From a checkpoint of a small transformer trained on Wikipedia: tied embeddings, normalized queries and keys.
MLP neurons of a small language model. Each row is named by its layer, matrix (gate and up: input weights; down: output weights) and neuron, and shows model dimensions 64-191. Each number is 128 + 32 x the weight over its row's rms, rounded and kept within 0 to 255. Numbers have three digits each. A neuron's up and down rows have the sign that makes its largest values positive.
Before each neuron's rows, "fires after" lists the tokens most often just before its 100 highest values on Wikipedia text that the model never trained on; "fires before" lists the tokens most often just after its 100 highest values on Wikipedia text that the model never trained on. A number after a token or word is its count.

fires after: " T" 33, " B" 24, " t" 15, " F" 8, " f" 6, " K" 5
fires before: "n" 15, "r" 9, "k" 9, "m" 8, "l" 6, "at" 5
L2.gate55:143189127099136151149149111100144118169183154114162112149154103085104104131112156120122102143077121135159181163167105124177067100085076157122151143089107153159154088106055152142117141131141184105119114112162178126171143210110149087086096129097161058154106156147121185145131109150141137179092124140156141136071072096069155122119092131173088144098094160146153144119150141107141164120121
L2.up55:186123136147122111151134098114154116114153114122108131103119094125144119136116081067124093125107113130179137183164171126140182090107134142132178152120157112178130153090100079166079119112094146184183160095107135127120136152201191149172142202098161140118109106105171157135126186165173126126132107168124206138139132159151148177145051066132156075143163164137154106133086128056152128122128
L2.down55:138062132111180073150130168163110093145135161121106157111111102148189096035140105051164103208148113146092106143102160106175133087151141129132121165149191149171147141079085123151129099148133124092096147110132133143093140110149178081121118121110088101131100115152088095172110143150121100138135083113083158151137129093136162115152064134158152107154117097115124033072125155131163050129167

fires after: "i" 19, "r" 17, "il" 14, "b" 6, "an" 6, "ub" 4
fires before: "e" 20, "ay" 13, "it" 10, "an" 8, "i" 8
L3.gate105:077162116137122176151110120127091114172161118193162104154101126099135072168086166086152123166122137113079147143146187109127163128097132111092151177093133096138110096127178047132089132120113121116144153111091102152151112191167159162152183127137143146146133075153117145147177124089192140140106119153083156071141134141151076073198134169133135129153100142114119104139146128162094163187122
L3.up105:136119114090126072075236129123116107078105110144025163124132082106114144112097100122091120151102154119153118099163133133138123122144101143129165146103173074154105166128086113143142197152126142081148155127135115097123119171174125108168113123140131065072108117134178187148132113115117151131105093147070084143115067106140099105096096100146149159088089146137119211218119165096062162176114
L3.down105:144121127147184160098192111128144124088100151165097115129162113059049139080114092100128181210077138057082141080124118098074136143123131100162089102074146096086056131096085206147141125116105092095118126129133139125151134133128138128129116107182157151135123082108109132138107109093123116113142091155145043165131090227142121148119153155089196162148163132112137184126157158165109128130077

fires after: " con" 30, " r" 23, " in" 12, " In" 5, "ub" 5
fires before: "id" 23, "p" 16, "ist" 11, "ear" 8, "ul" 5
L12.gate159:077090151131093152123114074136109136123107107108082149096160155158073151080106132129134121125135149113132133132105156098136097098088116184099141159099186127122144156158076127102085110102081179085078126104172210116159098089140101051150151136138116125141147124075147180128113149102091093154173082108143108142138157092154095069145141164176150096190118187161130116098127143106104181149114
L12.up159:130095108109106132181111114115121155141128167097137152155124145196161134110168147129142125139143189154151139129105157118118105202142148062099144140111121087095148139141131101169166112162129160129155104114110184141117164105106077174079179118096098053083165158107146103093109086152073073150159092086067122114162123142051158164171188120109046150122176119144096185113125126118127128119127
L12.down159:146098156090092057106096175078101180141103114103154171161116134198131112096130234123163126069160139135090142190096113151162098128143143109105169123094136120210132104137152131126118133137142113140134164194120161077169109168191126144141110074145158091120168142116163092132173139126118178155113148143091214074164125130182138152117146108116099130116085106096183070168077060147128094086124

fires after: " s" 24, " S" 13, " c" 12, " Ch" 8, " C" 6
fires before: "st" 18, "s" 16, "n" 10, "id" 8
L2.gate156:093132178107116076189116123083146089145087157079143209182143105106103147170098144096133150100127102182160178103161111145083098130081184109165083163116170174136176116146133141133129133176167099142128156118175074126093161138154144145129135095123150130067138151138092090152151159117107155082119088104137127151087157124104098175111142122067162061126199113167149131097191142081176095178078
L2.up156:145185091126159139082127123132132093130167105101166181131110109114095163105102153118130113166132142156135082103115123063181120056139098127151158095160082059088227106150100083159070132057154157098074098154108106114132149101101110154163139096110134132154134099103085105194035167172110139143102146116109139089101143161093128114099115145150099142149126187152097113102241109095150117187077
L2.down156:154141108165166141146076123180125115102193098135077117120139166152137097143140201112081141121072170121117142151130086066208158129141152087108124103182091066148093114146151155135151158157135108150156170135105108131130002190113075100100107086114165178106189129112146107182119113123120111157197156139112124128080123145172189111162178141146118144158125134079124085133052145169114113118161

fires after: " d" 49, "p" 12, "ow" 9, " th" 8, " D" 7, "d" 6
fires before: "c" 20, "ig" 14, "od" 12, "p" 8, "e" 7
L8.gate132:090196122114099122124083099100170137101131131044078162114176131221114171131153145165140151160099139118126167146143142089155054120093156131078145112058072142073140101115085132188095237049132084152087118139129120172095166118101105138157158118134136121108146104128127126125143141179175115108128109180122135114130150093116188155147164061134178100086127139081117141118154142152137132126176
L8.up132:097100103116067138161120078111116097122117109179139124142164088119138168073143074100125147132191069123158092102184096123119168138131178167142155136097125150144107161083086105164164139118120133064092115178065166192119114114157182110098109201051090145168145154094162093111092158160159075164163105169177151108107121094101134110088113079150121114119169127164151120102091159137115132142123
L8.down132:097134175122166116136069069131133157175116072110128124170141112130165147136098080095062102095124122080122131106102124125122153134197103148138158113122131116200115129090086157107117129118099171054196119104145146131149155137162085129123142117110118193082214127170144118072092138169094134121144142166123142101113162111105068074096129112110134122088143170124111079189137147120138140103108

fires after: " P" 74, " p" 16, "P" 6
fires before: "at" 14, "ul" 11, "ay" 11, "er" 10, "s" 9, "ir" 5
L2.gate24:088071146111176072134137144158202098158135097123163119088140097176093173143127141128126137145167123139153129092155126078125086139098138137082072112126139136171141145092136082144110118169199155128061164117161206099151087079091119136086164153124108091065103122102148067127123105140072141153111119117146125121183130128157154167152152109087130145149120076078129110123121063163118167153129
L2.up24:136132132103135120155133127109112109109108149128143065133116113129108171086107181091048133166142164115170103109127125169138149141175131147144111091156142171102162161072119097209112131155144120128144119120137185091128124046053125150093085134186111184094115142128095057098059137086164088117119111158144109169183138093163134079123161075090097127175087110085057144106124099162099146142201
L2.down24:124148139108137136103081132178179149179146214085148130117140131133122164168126114128114112126171093139139083139133159153075147153155112126154099082130075132100098144122094157112184110119156124106127070101081132115085099136120117162208119124083138096101125077132109185122108112158160190136116186126151141132146175105114197061084122125103144103051145203137116104108182110113098103156088

fires after: "l" 25, "as" 20, "an" 12, "ct" 9, "p" 7, "at" 6
fires before: "es" 25, "he" 15, "ed" 9, "an" 9, "u" 9
L4.gate45:139125122161176165158137129086121125119222091121176086113181121115131158118136120112122137119114134127136142131087153022138114183189115161116086158194151076085155073158129143107127199175182174084095122101150178103181128140084106139126087102141121056111159112139118083122175088166099098078110096153115160090153069127131056150141090139090210110104140112100095139101109143072215143125150
L4.up45:172090104133135132069103139128114105097154085127099046114126116119137162115126146127122126129117148138118102128105073143102198169206111140149080162110120090030164121173103142142075158138105143047094055136099100156118112138145122160145137152116172171094131181104165099062127112140174090087126086133133123119130084146117136196127113134116126127095155158127119175110089104158132136086114
L4.down45:123148135062111123077049140182157129156060168133101122157083131079136169105097091137060123129178162067110074112081063154186181141171091094119106126091079135167084151170173078139096108111071078188115157136120123157152143121158131132115130179078099177131111138111124150143116150126152141113117152183175142146107145151125081124083153068129069106092151122085110092168103151108120127145101

fires after: " " 74, " C" 15, " I" 7
fires before: "p" 28, "m" 13, "it" 11, "t" 11, "ag" 6, "iv" 5
L2.gate109:110120124153070154128160158114154166121090119160115098097120110110154135173118111108138060126155117103048169127147121101099166107108095154114097060134081142139118130162113058141079135038098114112101097190114124114215095139049149106092149096107122160151155099165130198140111140152117156176144067106149139139120158093128093091110137107114129151092122104117064138069141144156108128148120
L2.up109:151079112167127127164185075150133144122088090125114099149152075075125119160075130130208141142056125116126149047097120103091162141135101121093136125172099111082090106093074141088155089116105126090110153165123109123117111109052121136112094118169085083102119137171154117101163182067076091183115128111186168107091075150132139164160118131105089131105122108170143194138121156146107191142120
L2.down109:137128172176134134120126126143191190141118133128062129121087125089106136107114173152166093105178179115144074108099081174127182169111167119103191127117109116160093118125175085164074061157128065075122121115087107127133118097078088102133159140077169104183114148153136105052118083104118124162163151095151108095152138118132169137126154123122205064123104131070117160104155145111161100139197

fires after: " the" 23, " a" 18, " of" 10, "ed" 7
fires before: "r" 25, "re" 14, "en" 13, "o" 6, "l" 6, "u" 6
L12.gate93:066154118097126105152182174117116149121114142156143147166111186130071117123129109129128097148163090146198136122169149106139114089138138126155143121106052166088135179066117071139117117084123135073128140038116110124089099157130076155112075099102125179127155150105143119109115153186206166108166182119127133126077136097177121134189130174181097066160098207059071157116153184130095102101169
L12.up93:107144125146140218121130099111070117143124179128154125153153132121132171089090131081120103103131165097140170152106173145127141180109152104178091113177080127129157101119149139079101140104072110158138192149150142089119117118161141113106127056161117110077136178111165146045109164095174126160170131123140098166108115129172149138144126134143090117086135095180144116127131111129110168119193
L12.down93:152086131144145142141062140154142121126135140137121182078180132108119070150140114006184132135082138146063112089181128160146188179118151148092126154135136079118146084137114131156121144150110145189113172149141137136158142088137140108138160132115111133173130134094158147109056174134146114155119170179138141152128135142088116131084154131128141141154084112129098157115148069126081144156171

fires after: " d" 36, "il" 24, " D" 14, " " 5, "nd" 4
fires before: "ig" 31, "ing" 15, "c" 13, "p" 8
L2.gate41:128202173152168142146139124081101142108120116125157114163158141128175197157108141117139118193064100107113183152089182137122072095110096141153150106095145152110133138125148099149131148196153123129119155151116155100104132090170122175157147121142164177120130113083171106118160141125120069137086088075121180110095175137137110062133129116117176130110204117153104182086092076130134099132081
L2.up41:109119167143109104152139132134149119123093161146139129116156166194199137157162110139144144078121126121120134181093170084168155134117052113101113090135178163121122103074182060161122108161140190130153222172077101129141148151129075100124145116094083170100155078149132192155176133150142116137089145151178101085133087142117169114111126091096136111094140112167131146102116156230081088128123
L2.down41:130155168095124157089129106076191124155119165119151133132090131183178137138125132165116127133120130091098188182112155108169128075123095152135070091116095174198107153112168091129128139124110145138134107186031174110096179115114095095126126166152119085118173065127104141143125153124140158106183131136089098086154139139183145128148132096095196168148156155119158122105170118177143091117088

fires after: "ot" 21, "se" 11, "a" 11, " Ch" 10, "er" 9, "S" 9
fires before: "a" 24, "all" 24, "ol" 11, "N" 9, "e" 5
L7.gate31:125108140149103182148169127160115188128149149102116110137130132123107175089133138103172100116145107131084163142089133078147128135138129165137160217150096139047145146088132157079111176109110116154164135118154177151211176109145100075137041200114169195083147120126101178089177145131169149150100156068131120146106102169123157104147104154126051168133163093117109108130116112170100106130151
L7.up31:137122137113087142107098187098109141156165137171101154185095085109122129140139103133114123125106168113147130139203084141071149155201110111169114166121160124151067077116193102096145150123150120162102085156109093150174075139151097190132126186206122122151157116168175114241152097119120198122145100079161118120085119142139122120149112157156099155131097140113093111125172178104093123154098
L7.down31:127098087153129173153165104139125133146106173135108184063077170125094078038153191138175121107155153130105103153086097166126085144132159174156156124126071192096134083065108148166095194174124134110118143109100142128114166123106116120164090169083098109143103153150136192139146120121146125109132138106121099087153131131097124149163135147160130108150111171057167119104086073128112099142129

fires after: "t" 12, " g" 11, " B" 9, " C" 8, " p" 8, " d" 7
fires before: "p" 12, "g" 12, "ct" 11, "z" 9, "c" 7, "k" 6
L2.gate34:203144153097125111163106116123120124113115131154089150145089095141150073144093139161133113139134137135128136094167132109113149122121144092147093182218121131097070096106119163111092093113100070122146092153136144088087067136087137116124190117160066090119132160192104113141142115123163171135152098130194139121185105127168127121031073156117154165147097113162089139091127164087149103150129
L2.up34:167155127148189065099147148132113128147101124109093133069153181075154129127144099151120141125131111155126125117123096170137076089107210103151145133113151138140090099132117146141161106120140128102081130163154114127131115196140068145158187085082080073069145129131055164122140142183139122056137181132162167107087171139136138125122121165203115145150177098134150154134171103138170076109112
L2.down34:133131149139152059091109178133185107094158113106132139056168109137134111123168092142061165147110102123110128117137161096173139118170128167146132081156131077067099096149107156131114132154074122137168159127110141139106125125125120137130114160172149110128181141102085111103186051146124159126165147197095127115080125178048155184058056106142066136091119108162121118098147133162129134103129

fires after: " l" 47, "=" 36, " |" 14
fires before: "\n" 41, "er" 18, "e" 12, "|" 11, "t" 6, "ter" 5
L3.gate50:123132096125095134161108091105161149102174135102138154142086083103080155097097178135064139118099119116091096140140107148187096138149136155117157116136210081116149056123096096119152083189131124082129118134127079090122147122104110156161156101158134130087100098167107049070123145139132178160129134146062166127179137134110101077111088189155112160130153121134115155164100080067070126143125
L3.up50:156161148111128155155081150098123107097119089110125116144130118137142144182137115129103134122116103105124094149153102134143118125127179183137123140165176127104115132129100080087119175152178124130132154148086165080108035083186154135110112095153150151076037105115107121053106098163129181140151138127072139151134151161175110135131092114066121134132118130132126123134188158119130131128111
L3.down50:145143132149171124090172114163136120140155123128090085140089160119149148099140157145052124106099138151178094153102130117162142157107154144110167165105114172139155077128139094163112159152174112117101113094086087110147131110063106099120141097168202064137112108108158089094134146177163137137052224134130036118144120134183082097134121166089146118097116062113157172129134117153210123095151

fires after: "g" 24, " " 20, "t" 12, "d" 12
fires before: "p" 17, "b" 14, "ar" 10, "is" 5, "ation" 5
L2.gate149:169093107095152146145126079120048148153119161178082146154156199103157073043104146087121100111087092145172103167192155145124154152167160119077109099104179175200110141110101114090119185112127114079100097120106083122119114162168219160163120107080151190049137139109104139122186142173135108141110115170132086175147120089134166129125157104121124138147152161123069125150135146139195137123174
L2.up149:135091152115141035124140084080169105126106145176110160193113101111126114115150177134151133158146135111133145108130108163101175110165169099119075143113165120144150106073115099133113175163108181104109125158084117091135088136096150101137119128127123123161167087128095101125132117139125081158135098123112123136183110157173090197124193144090140134092093070123124074141091105156132047164114
L2.down149:119105126108131105082129131144120124131150056068074162132120133136178123097133202125142159134139134163082143088111115164195109128159183156198139114075076116038125172137126127119131114115161119187080155179122146101049141096108115159166102138095141079153087122140151111100134139114144191136185121113130155126091153128182165161101107091109187188084105135131100110121136124155101135118094

fires after: " c" 19, " C" 12, "i" 11, " J" 9, " p" 7, "b" 6
fires before: "e" 31, "t" 17, "er" 10, "an" 9, "it" 5
L4.gate173:139058172130111097151101131078153158133124105104099094159129094105137120150151158080124110155063097085087083048131115108117129145162061124082073117093150107139108072131127099111158133081096056099023126168127131190142112136139149101156130126110090116150112128167131083102081126137150133151101132129122098158142126150123113143120164105096121154166198167105103095167125087127137150155131
L4.up173:208107116148166168164133140099139089116094117149147088111121088103140098152110139121121139133106169101134147141070208146149150107137153115104144124158173151130122127087134100093062133143080103139080097156143163115111140185115194140192117106103113138108150117098115118084183123068066122118070134114103125136150134142201149059181146098152110125093070153107084116119163105162150141158201
L4.down173:151120151075147069099139141148201142120149122105129157180120162094121122160152099105167142138106161106116153171103082112145152166104093118173130133122154128062094118138109230159094059148092142159112126153122118120176092135126069153078168136111156157111180081138126123062129116082161109102148164062138115091100129155078125100123104140141110131187120156126150162086166090179094101142143

fires after: "en" 21, " T" 20, "n" 15, "g" 6, "ry" 6, "ed" 6
fires before: "al" 56, "ation" 6, "ated" 4, "ion" 4
L8.gate134:101091115174098121095127144106073172087100164175131133094117142109154121117137101179162181129156080104148154149126163093162096108065101125154035096051092172111123132094121155151147161111142126103163207120116127096121108159058115140180084080147156096115179159140141178062095092181098129106122129149155122118051134081121151109111079178099128122116176164144167117156101163145091130104127
L8.up134:118130135175181135133154177156128126160147156102151137154122146066126156144148074115132049139119140106126165144162126143154152097160145062096118085101102127128140179155133075115083128090132081166100153102083121172114167155130138123147111090116173129125117155127077135183175126135126121092139208144092080076097078108078128173130104197106100114170110149107132110166066103157077129139100
L8.down134:065140117107189141055105140086092137144145165115152185175126124103156147191095144123149115112162137163107094082164136135120143122119101168136182118142135119147114114126137147188154130067110131110123149144111091163137119146133078131166115163081143140102085078137154130106142182141080095131161208112087129098111083136125112107123140122154179120081140132191157046095084141146141046171133

fires after: " R" 43, " re" 27, " P" 12, " 3" 7, "P" 4
fires before: "ub" 21, "d" 11, "ort" 8, "res" 7, "i" 6, "ol" 5
L2.gate57:084082092173107090110084117086138125120100137076176122129131158123119127196046128102193065162106054074122202096075151098154158117119079154167154140138122145093128163138147078103175102136149130139163153108126121135149071187153111095109099097122091071159083109136100173135183084147124170135127183116109172106140136123141176125168112133076120085111129068153046134106144124093158191096147
L2.up57:103143145113098178117160178111130131119112091076158173109168124091128118092103134142101190107165121084063106148103115163086121149104115194130099146123113108093108134158153160117114062112109080149162203115162137114101115148141096081105101175166158150128195038134097102113136132113122114134059106117103080132178171132151128151109130128083120038105117112085132143078131133145077107191078
L2.down57:048108160162124146162140099141169122142113092158101144116117123149140120118168097149177091209131149070116172078125107119166180125112161069144162143103113091127151139114172148125206154162161171179090160130157173122123152107066121094154100091149137148162119176124143165175152134129112111131128127119040129117166135150112175145142155138146129124117118160138109192164109116113102143088116

fires after: "l" 27, " c" 7, "ic" 6, " C" 6, "i" 4, "ro" 4
fires before: "s" 50, "e" 5
L8.gate180:066064121119096156103128169090154161178140157103102106166194117118119092126151118126120020058194106164123103122180120163144143108164133148101125113132176194123115113142094102104106128118122134031120152096152131126076089158138101114077097117039140137106168131100117130111154159130174093119113097176148132131134133095144121154150108155040131097126103105107109084073137163125106098110082
L8.up180:140110115141157193091160127153164131088138107133197145160099150167089106121145114105160116125187136112130125100078049147141153148165120082090138073145052148158175139137133121080114088146126160111156101113100113105156088104112106099188152167130137118117112125159114108190135155160172149189124100117118153126212118079113138217139098112179111118174063083088141113112160063080156117100101
L8.down180:146082139179130113140184169179152141093132128153180137049178114113101080122078133120193147137142150153061161081137154133172132149151135099173132135156102106071112163119167144101139111169060176126093113107217163193163108163109138130192079162120142081127157139124143123163119085138149140063124078144110067105125135114083159147116111154131100217136115115120117069107114104099137209134130

fires after: "." 80, "s." 12, " s" 4
fires before: "\n" 88, "|" 5
L3.gate20:143130063133128121111061144136124139057164141077155174069133127121145137156109186089060129199147136122071129102160103175174077176118137087109104166165115169166123146104068096142104181136120160176129121117105185107113098122086116181123108083137172117138119093173145121083100142172129175184140178175149170170095157125169108121139105126193144081143137137120163125085118070120135126138129
L3.up20:111116128134156153143135138124143128071161118101121126127105137154159190130160118125128146133100147113144147129150119064098104102181136096118058148128100124134148161122114102078068166178158147108123096172106107136119129039093230160115122146135223127128142095126109109144107149119143087133120060132105150143117140197141097161092123176081095148147115140121097153200124134122093123091128
L3.down20:133119108175116088111094176104109152174109118145099159152125140083133083134181157119160107129062142099098128201115153181073109159141095104117191086129088149153108114188081142102130180096162154070066160146105157083129174068110127151192114067159146119097045116160158120121132129147165141156179133121086136119159115110114100108087106159103186090109135142110099119192121156109143117106157

fires after: " s" 33, " r" 18, " pro" 7, " \"" 6, " (" 5, "ro" 4
fires before: "p" 21, "er" 19, "le" 5, "ul" 4, "ear" 4
L6.gate90:105081139150082078186143107114098149089179115134105148121222144151135096089112182143095134199141102168111148172114160125138097123147170098097131069109134160141098098061130167127143149107118101077178121129161200101115155098078162096118073097107212114108083122084113130115118137191087124143189152139125179125052134155134117145147160178110157109182106139152108051120159136140136152111127
L6.up90:176132142192104067106128178053147155104172132081132124164208158124123142131119098128160128134125097143163156140150193086127136142167132122133165029114167054147119117098116141089135088121107129081119160058122134104149108131121156125085168119070134123124097112141131097102167173057082117062144118064085161148169134162170125135106136110102147113074149149156150119136157108152150127100071
L6.down90:089113085160182104114140119170153136115108131151137126117067143147127147178138089114119089134165173167132092099126114122054179145163135074092101142138146105199136054120133077175169068175110101139165172138122156108085161081154144084089114151077124107120134119076136113126151122163169126123138089136135118121074117102123137125100185074095103127125136065098140140127109109131138099162096

fires after: " d" 36, "e" 21, " (" 14, " " 11, " D" 7, "iv" 5
fires before: "c" 21, "ue" 18, "ed" 12, "p" 8, " (" 8
L3.gate49:100152100147122103085146127145208125112158179159170125152105125116057151105167180110128090105098133193162104171094176128109108139121162161092089092155149115131133104163158060164145137139139142151117164133070068115111131162134112164125176124101069175117071225134189139093154197150187119105093133120115176113087155113166120199141185100117106123101175102097141112105132079116140123168087
L3.up49:140092119052157150101139131136201160151164192146110153165121145112146163132142155112125166115106141119104217096077190169151088108117139107074146189114126140114139125191133079147095098122172106119103134123108095113148112072143126155129091116067173107126166121135228162116159130163131072118127131152083102122191099136098135133097122097094104105140171166164108181146167091154091139092200
L3.down49:132173159134176157153146100072171178122148122176144188145147082098114146064113130110094089164132124089093143116083116096124111154106163137111177173175165129125097129152150090120139110086122117073179114052067140119165153161100156129104117098099099122158143103113124115064198177098128127114125112090108097164064163145104127151102121114144102122130125124077088151161189087092116084121181

fires after: "\n" 45, "art" 16, "p" 13, " p" 7, "id" 5, "s" 4
fires before: "ers" 15, "er" 13, "==" 11, "===" 8, "|" 4, "ay" 4
L6.gate37:158120059116122163047146121149191068113117122153138123117114096150078116142169118129133151124144055149085121121122132198125139203178150127129121128077127120132148111153183119106124101098123186167106074122131125078112159110130108153158114188123133132104152132156119127115164094154119118213135168139107157137127158104168226134185123143107182132124160129082129113092165110164071133108087
L6.up37:103106109114063180104150127148166110146106125131101105202096140118155160171171149112147141088221106122047148167122076142117071192116112091184138149137134163068080151125160123143109110144156121141059113081063146095159087110158143144110171180070159145100145139175051119093199079121100118173162168116111117177114162129132149154091165119120128107150151089145156109137147083205121193132133
L6.down37:163105143157139101132174134167088099163078072057140125106164113079078138150170120135147114121244107167093124146142125144113082130161128096093132094142110148111152136099095103075170114131111154136083126060111153039121118124135114158146115142123191064132150157148135141179214101143140125126091093145139091145142137150135168080094136181113099187148131128112142034169123103126080155149102

fires after: " t" 29, " F" 21, " de" 15, " f" 4, " re" 4, "ar" 4
fires before: "s" 34, "ce" 15, "el" 10, "k" 5
L2.gate93:148078141128156100080151155149091140150095167084113112107134079144190159114066066101152086089117064135108162135097143120161146138159133170122064149142131174158149144151143179172173162118127193141146167048112116094123112148074070151144129094130123151178150112137141157137049171174179108126153129099134134119119154115190180079128142171148107072128171136122130124066099112158090128118101
L2.up93:136212147154091123086146094161150150172129143132140189130189096087090109179137141120129107137125117152102130123167119080103126141170134117113087081121137103097111116137146112121104117093133103119142176101117142089112104141136126116093106098162086116123107129117203119123128045156145135109114071141162137104113129151157165152108164124141062174180055127109151172108118075167085155127136
L2.down93:081135137135114099137107173142104109149141157168136133127177136076119067115160152039128161146082203084173099142123084181150131106125158134138138156088090093080083074139103151115150135158147180109091102127095132182114083112091089143113126140154166128134165154110139124113138094109103103099178159073109143121114086068099147121069103120139171118074116108127166124139126105128119164135162

fires after: " the" 16, " was" 12, " h" 9, " to" 5, " is" 4, " were" 4
fires before: "t" 21, "s" 13, "or" 8, "c" 7, "st" 6, "v" 5
L7.gate11:124162148119143155167119143184087094183134071102116047116121103084119158148152121126115182116109154099084123098104131078108159144092117133124089184141085106074138094072107130147098187144095145156146108233113113163115128100153140117136165125113179185109092137088112108116065175138102189117119130109164145150119087100141189150170108096112121111143137152099123105130161124108120110092093
L7.up11:176070082145149142120117123130152123130114121136066125069144076122098111146202159098120163087150192098122123068142095197099165148069089088063143138104237137125115099159128120105136177165176102157121153141117081064097103162124171145102155171135128168097123149127197168137163186120074100137190118165096119172125116156096134137188181154113116133078135172124110105133094110128071178126121
L7.down11:103094200112127157145098044114113148184087093151097132139120061150099120132112108178094096111095116135085116152062128119158135131153102086185097102123143157108110110054151086154172185088061149120074102127169131113146106093137162131193097076098110138118183123148161163143151204090135141139133091143124155183122157147166123085111160070198108174123124077128172163122145143120157157116154

fires after: "g" 15, "it" 13, "k" 11, "n" 10, " k" 9, "ow" 7
fires before: "ct" 14, "y" 14, "ag" 12, "ent" 10, "ep" 8, "ver" 7
L7.gate155:174140116136104092147134102130102118077150098128132117204133121155136112114090156156116125110130134142100137130193090122120169104178132111105080139145072158144142145143085102125147110094154092089150110149147162161122119130188098043084139126159093085089135182138138174110174136107109106140102104132107108155148147134178169138099070085105136172087156143110122103134098155152158146160146
L7.up155:079070114152175151147166123092096160093093165083179173144117141119149135100169170155129149095138101073152099124146108140163085140095123094140138110181107090119090129095107120112089089151133140112190115084122091114146162187191101132202131099144146161132133153073074123110116154122102106149160140220087172118167094176156140132129083106114120155130127133074158081089095118112084129126133
L7.down155:137117158091102074136179149133096127133153138073074129152083097140077200146094132163093148164107162163136105191069113149103071135122115148102127120110064137139139113108165111134154154162168085118077077149069173129095135122132172107122160140153094084141133200152151149121202180111100122091108161098172144155111155120152137148118094146121105173160158107115065087145116128090102125171134

fires after: "art" 17, "us" 16, " M" 11, "om" 10, "ag" 7, "a" 6
fires before: "er" 12, "ers" 11, "t" 11, "h" 10, "im" 7, "z" 5
L6.gate100:139141145125104117066133154118100097123125113136092066147151118124149104134173183169105146119084113120175115116070131071101138132147148061139135192164135063172124102178150083073152118158092185093155105097168127116074126142128132165083103127092132118132160029139053111173085081115153119134059130139177060165153134069071171042103112115161132170199121103099137117164096146142129125134132
L6.up100:151116086115120066134158124180159060080113158117193148202098134116183060167119145106085104100109105122126097120127161104159115120154129098112161106152097045100143172101110113090074160123089163147093095102135099116131218158093109173130119074138131154107172090160058077144064124144149115120098073116103112113114096108068117086140156077164152189163075104163119119182130129125140149113096
L6.down100:135105159102134092103186131124156122106119148144153106132169207104150116165123168179174149126161070133169117166186134154103132141141097069158145151195146111122183089092159158144136125153071109123122110116111092130164154108172102151140092172130122060149139101120094173137159131166118167119119133134124116114104226095155164055114141188139124129175079131105109122172118145189121159103127

fires after: " R" 43, " re" 42, "e" 6
fires before: "ub" 21, "ur" 11, "er" 11, "res" 8, "ort" 6
L2.gate10:150077133116141149064141171156130088220140068161098135108146151151153142114112169129109135124100076142206113143067189131124148101081136159162147173176152164100135175114114129119198174129106127118152180062185194149137139155099119150093067131139061095136035181123086133120133089116164119090119117115146131115185133165144116129105147105146139138181118173156143109124056105111128104117179
L2.up10:095083111093119079235112115130146134216069118141154146107164182167103131075074107094142131091139141151137120164103145098139109130146175109105188114145080132058173116132135109102116080122131086159140182187157167076098064101144127143066147142139107133091155122156202123150175108168126092129132119139162189217204087118163117091039131148104118087107110156118113089115097108146139150094131
L2.down10:152123099134093144153118120192109099101146094127159096131159175181137116134080142142163161128120122085121147084111152172156079147121099172121178104140159102113152076139103095122178156085092150124151101060143146186127159139146101184127129101139124077097072100122108130154098124143135118085081120122117093117175167151132101111128117063188060076158070198120121150145102086060074155134097

fires after: " T" 40, "," 25, "w" 10, "T" 7, " W" 6, "W" 6
fires before: "is" 18, "ich" 14, "o" 12, "i" 10, "om" 6
L4.gate1:150174216153134114113104141161134186101138110199118148159094127145113097168141160097112152192148126145168163141148075084130128158130113169151108134143090147178113082113153168183107145099115158109129092085145123151153211133135178138153075160078118132163116128121139154111126079137093071197140120151152183135153146116171164191167089130103177121070121145098052104172153119132092104129131
L4.up1:138206142119154134099107086093092085108143109129128093115121140136091173169132180093137173133152123176100158202150141146104170119132090129187145118110134125098108061133214156164111108092179154172075139112152122172094091142110168134155122088093121120170033163169125064109156115127156133094130144102135124186160146088094152077107167106102159105129084116119127156152166086131113153166084
L4.down1:150140185162173126096120157141155140102099080140141100119087082119068079119088084120133121151176123129134155145113155129196212093100129129168111112105102095141107146125082142142142086059086159129135083148120109141156132143136139183156173208111143100089144094127101154107119084125055188152110113169106125138134141043068139156132123154061138122083145198182116118141145118138118122087074

fires after: " N" 28, " C" 11, " in" 6, " M" 5, "2" 4
fires before: "p" 15, "th" 13, "u" 12, "ol" 5, "f" 5, "n" 4
L3.gate154:193143131160099147088120099138085141137130079150152127139096112147122155142152176173125102158159199148172135164059177150101151080109156154170121100104078104126184208101130147079124096099077108108156145112148127084115179136146109117120116136113067168072136077144102135128150091137164131174242172121151165090166140098153102062133121077094147117139145093138132113115138064146081126147178
L3.up154:114134200105099143134125097150116102124139115158120142088039149127103123177142119131123066074127229109117123100101083082079124093128140066140156152074124132145146117142131088099096152144091088140084181154127100132140105170146062134159141164115113119109140101151176121099119154077176145197159179140083133123089176176153076148099117178063118128165072174155111116099158156086114187138111
L3.down154:102111167106169092130129083095177103101128113132124113135102103124090087155151143078109067093157155104109139138099159185087104158160174092068149183130109142122125125106089162176180152111171151113081173127155107150107112131129109135154130136133104163101115110136159126121094147143166193117137189104108127120137147119127153146129143146153076063159068159120170130145164134171122094177152